Part of a small language model's weights.
Size: width 512, 8 heads of 64, MLP 1344 SwiGLU, vocabulary 8192.
MLP neurons of a small language model. Each row is named by its layer, matrix (down: output weights) and neuron, and shows model dimensions 32-159. Each number is 500 + 40 x the weight over its row's rms, rounded and kept within 0 to 999. Numbers have three digits each. A neuron's up and down rows have the sign that makes its largest values positive.
A block is one neuron, or neurons of one layer that tend to fire together. Before each block is what it responds to, as a language model described it from the Wikipedia text at the highest values.

Description: Middle or final word pieces that complete a partly spelled word, mostly biology and medical terms such as b-acter-ia, m-olar, b-rain, also generic words like res-emb-les.
L6.down836:540432472509513555500491488535448490527499449561471494544571519544468476505522510491510538433509518562516521559546530487539518508522483490494504575567543494514487475523565474520464551548518477534523508491559409447564578465545514423537557566527467464508504482494494440429512508435476559552482515499482558428455503503533538523533472465439485446507533601496483520484460439534478525489443

Description: Word-piece fragments inside proper names, mostly the second syllable of romanized Chinese and Korean given names (Y-un-a, Z-hi-yuan), and inside European surnames or words (Chart-e-au, Bröck-en).
L9.down33:500533473580471568470480499504467457475542483485549528458506513542482475491475532478475474526532489561532493516502449553556568565495487547524590538508500501504471465455526485458437490510485452541501451436430548474506511521536536487566515564419465606552499489535543521476454494481554517504516470596481532499552496606493574536493622468520508532537525511468511482513546451497511534495549
L9.down114:457470476506488496534528516493549480503453518478439509502520465543459489502451582496451518449489527526547517467466493477491491575514549520532511519467404507526517575552435508585491512486507469511487568482511481552562463488440469508486508570555560497484489516494467512530555427476441602535431524588471480539502573367509543494468533418480479499550606496460457516513490546444539519552474
L9.down398:464501534439499488487515551594514534549447515495608476509542470476560457516477501543497549493463507555462498486503509482502518467466470496553510483483490575492527473517436529483501488557520450543486518460493500525508523443589544398557475505472510506411454475518479514461462551450526593563470491425521519459469531538529523457457558468511536532495563451610474478576472549467536438522496
L9.down643:513533531511485528455522437514542499530495465464520575487377531438471498441529464504456451573573466517512446496515518508506606493473470476401521531475514528512497469537399486447536564456505441457492510549537523466513434474478464508499539584467561504469442550424510523478555559465512547521446527488417446490504506489559500455544494497485507468448477508531462490504476486490523469454501
L9.down745:487486504469492555590444504551428478523507496514535563495496520522488448550448516472495479493547509535518545499509437491448510511541496561534513491442478500476532537537507528483484500488511498493469507558432549441463488456499447524512483470488539453488589536500537539547435534470523438475499501435465418420522539539501490485520521519530496547537522491493507469473432477441525524522505
L9.down792:471527406502515448467500564546462557518459508505505496598465471458469538487509467552444529538485573509464446559502487505509464489448554505433536432466488507466490485450471504457490474560514433561494478534504553522482461424586519445480524505508532430462506523464491514486529381482441520515488513467557543525463520520456466474471560558502515495490490453554466498561442543428478491513492
L9.down965:486449497579546515472549532472506547539434448442504480482562454497542534465441482442401557571521570468488522449485538506505475471509482481532439448489522481464497486479451447470456500503521458494552536554564522402482490566563473449450547517503524516490468490522493500424483488489472546468534541408464524489449549527528545570455510550536523502470534520502456467540523506454523419451494
L9.down1239:462524488498584483520582464482517543548549490528523477499502492447458418469489471466483513472514492508536461454459546469483549500572509413518462527531505460515523538511474512464521503480519510516538507477510489566467484392480535516518486459462571446494499450491436566431549500555468474486480468450478495535525474512459528482505463512494539519543552496534472475534507572529475497495471

Description: Word pieces inside romanized Asian (mainly Chinese, Korean, Japanese, also Indian/Malay) personal and place names, such as Beij-ing, Chungche-ong, Oht-ani.
L6.down1091:497494460534531497470503503478496504532483486435520507396539512496468493500421468542446521487501482510532422491451472451471543530460516439465442510471476446451506516495502544504560543591514520560532482582489516408468521506552536486410467518479575440466534548529467497491457517535424491576520500474478506550443494462477530571456501567557526447441556517571503503488480481448487467503446

Description: Word-internal pieces of scientific or linguistic terms, such as nas-al, later-al, lym-ph; also the -yard of "63-yard" and "from" after suffering/died.
L9.down1:469444460493478425421465563475473488465495506507507460521548540519502480549483504541504475486503561512473469502442526467502519489565554517507452463470478538451539445475495502512531553543483456449427534496461476542455524566489475517537483474443521582436462528460538488465478556456472509476455491444532613414430438554513599514521544556469428523599527527478479452423501508509535511505569
L9.down7:467505526517525552384478454481510486456508479512602436491540458473503513568509505517545498489464512561531466563464503464491593481492524511524464494489461490455508454457529591542499492554533553459508502477526489520556518528535505494490446499418499502478491547482492546492525544456453556511422492475418417470522515514539508470471499563500478570528530575510505514549487494490566493508532
L9.down58:422565472507562398531513551517509551499544507438497453552504525558490562583573526531441539483519574518502505481498450507476474515518492519578455479523504540537544555478492519485499438497508560536534501459571506478534490467517550513476480558460443530476538461566451473445466458446482516426528488505484506503526467562536468421480532485519531438490520543458523555496460478453478481514406
L9.down135:489549503483418538432499464515505512537507500510467516553484538553482527587510465489551492483488589535501475498597565530555529471538499519579445479531583565515555470538516502463471455570510447518513533536549496406432511536535454526450529529435491484549487492559503571469590496533566494455560475520479493499508511485484481423421526493506481499512478530467493529525483535495530642510433
L9.down438:480504532522431546605503550495543467545479456554530513523457572580498506526465530505511473547486503477553515482481520531488589450476489492430493519518556524480501474588435514520479522538490440504498544596545460390461559577518466474472462459528492548442497453429399424500472544555567450469563502482516522496548535472433552546504491558505553465487518539561453522488453501555442540529569
L9.down574:507510485534452565510484515423526513517524497524446528454473536519441494448522547525384524441439448468579512518465448507489505513439474487479472456517566495492463446534521453526485507607481454395380489534476509525530500500540491500442567485529504488503454574534525487533544503475485508507519481569594534551433540518479509513506515481505435505508489523595538473505460506539521485469511
L9.down1065:508479535555577462490448452489468522512562462544498531485418502566465519490617451513500490425557495558549512500494498461478525491458512420484582550555538560458414563535536495515469528522472490565497452528536468489494462517424383501459500455523476567516530512436483508484490421500539484504529409484502487474518576578537477512502449520536434451468478417524536544485464520461533482446469
L9.down1334:451532544471473497488588461478547485500512427455477530513482458457399487474549461484488444483531575407478518470520529477490482502520398553507522513536492552499433592466488495492467465544555501410565472479469505543440506545464483517485487546468448479525452555539537472479521531444512456537451492500492468494531527448508511475487560490458533501551483524491493459573557440542517408488568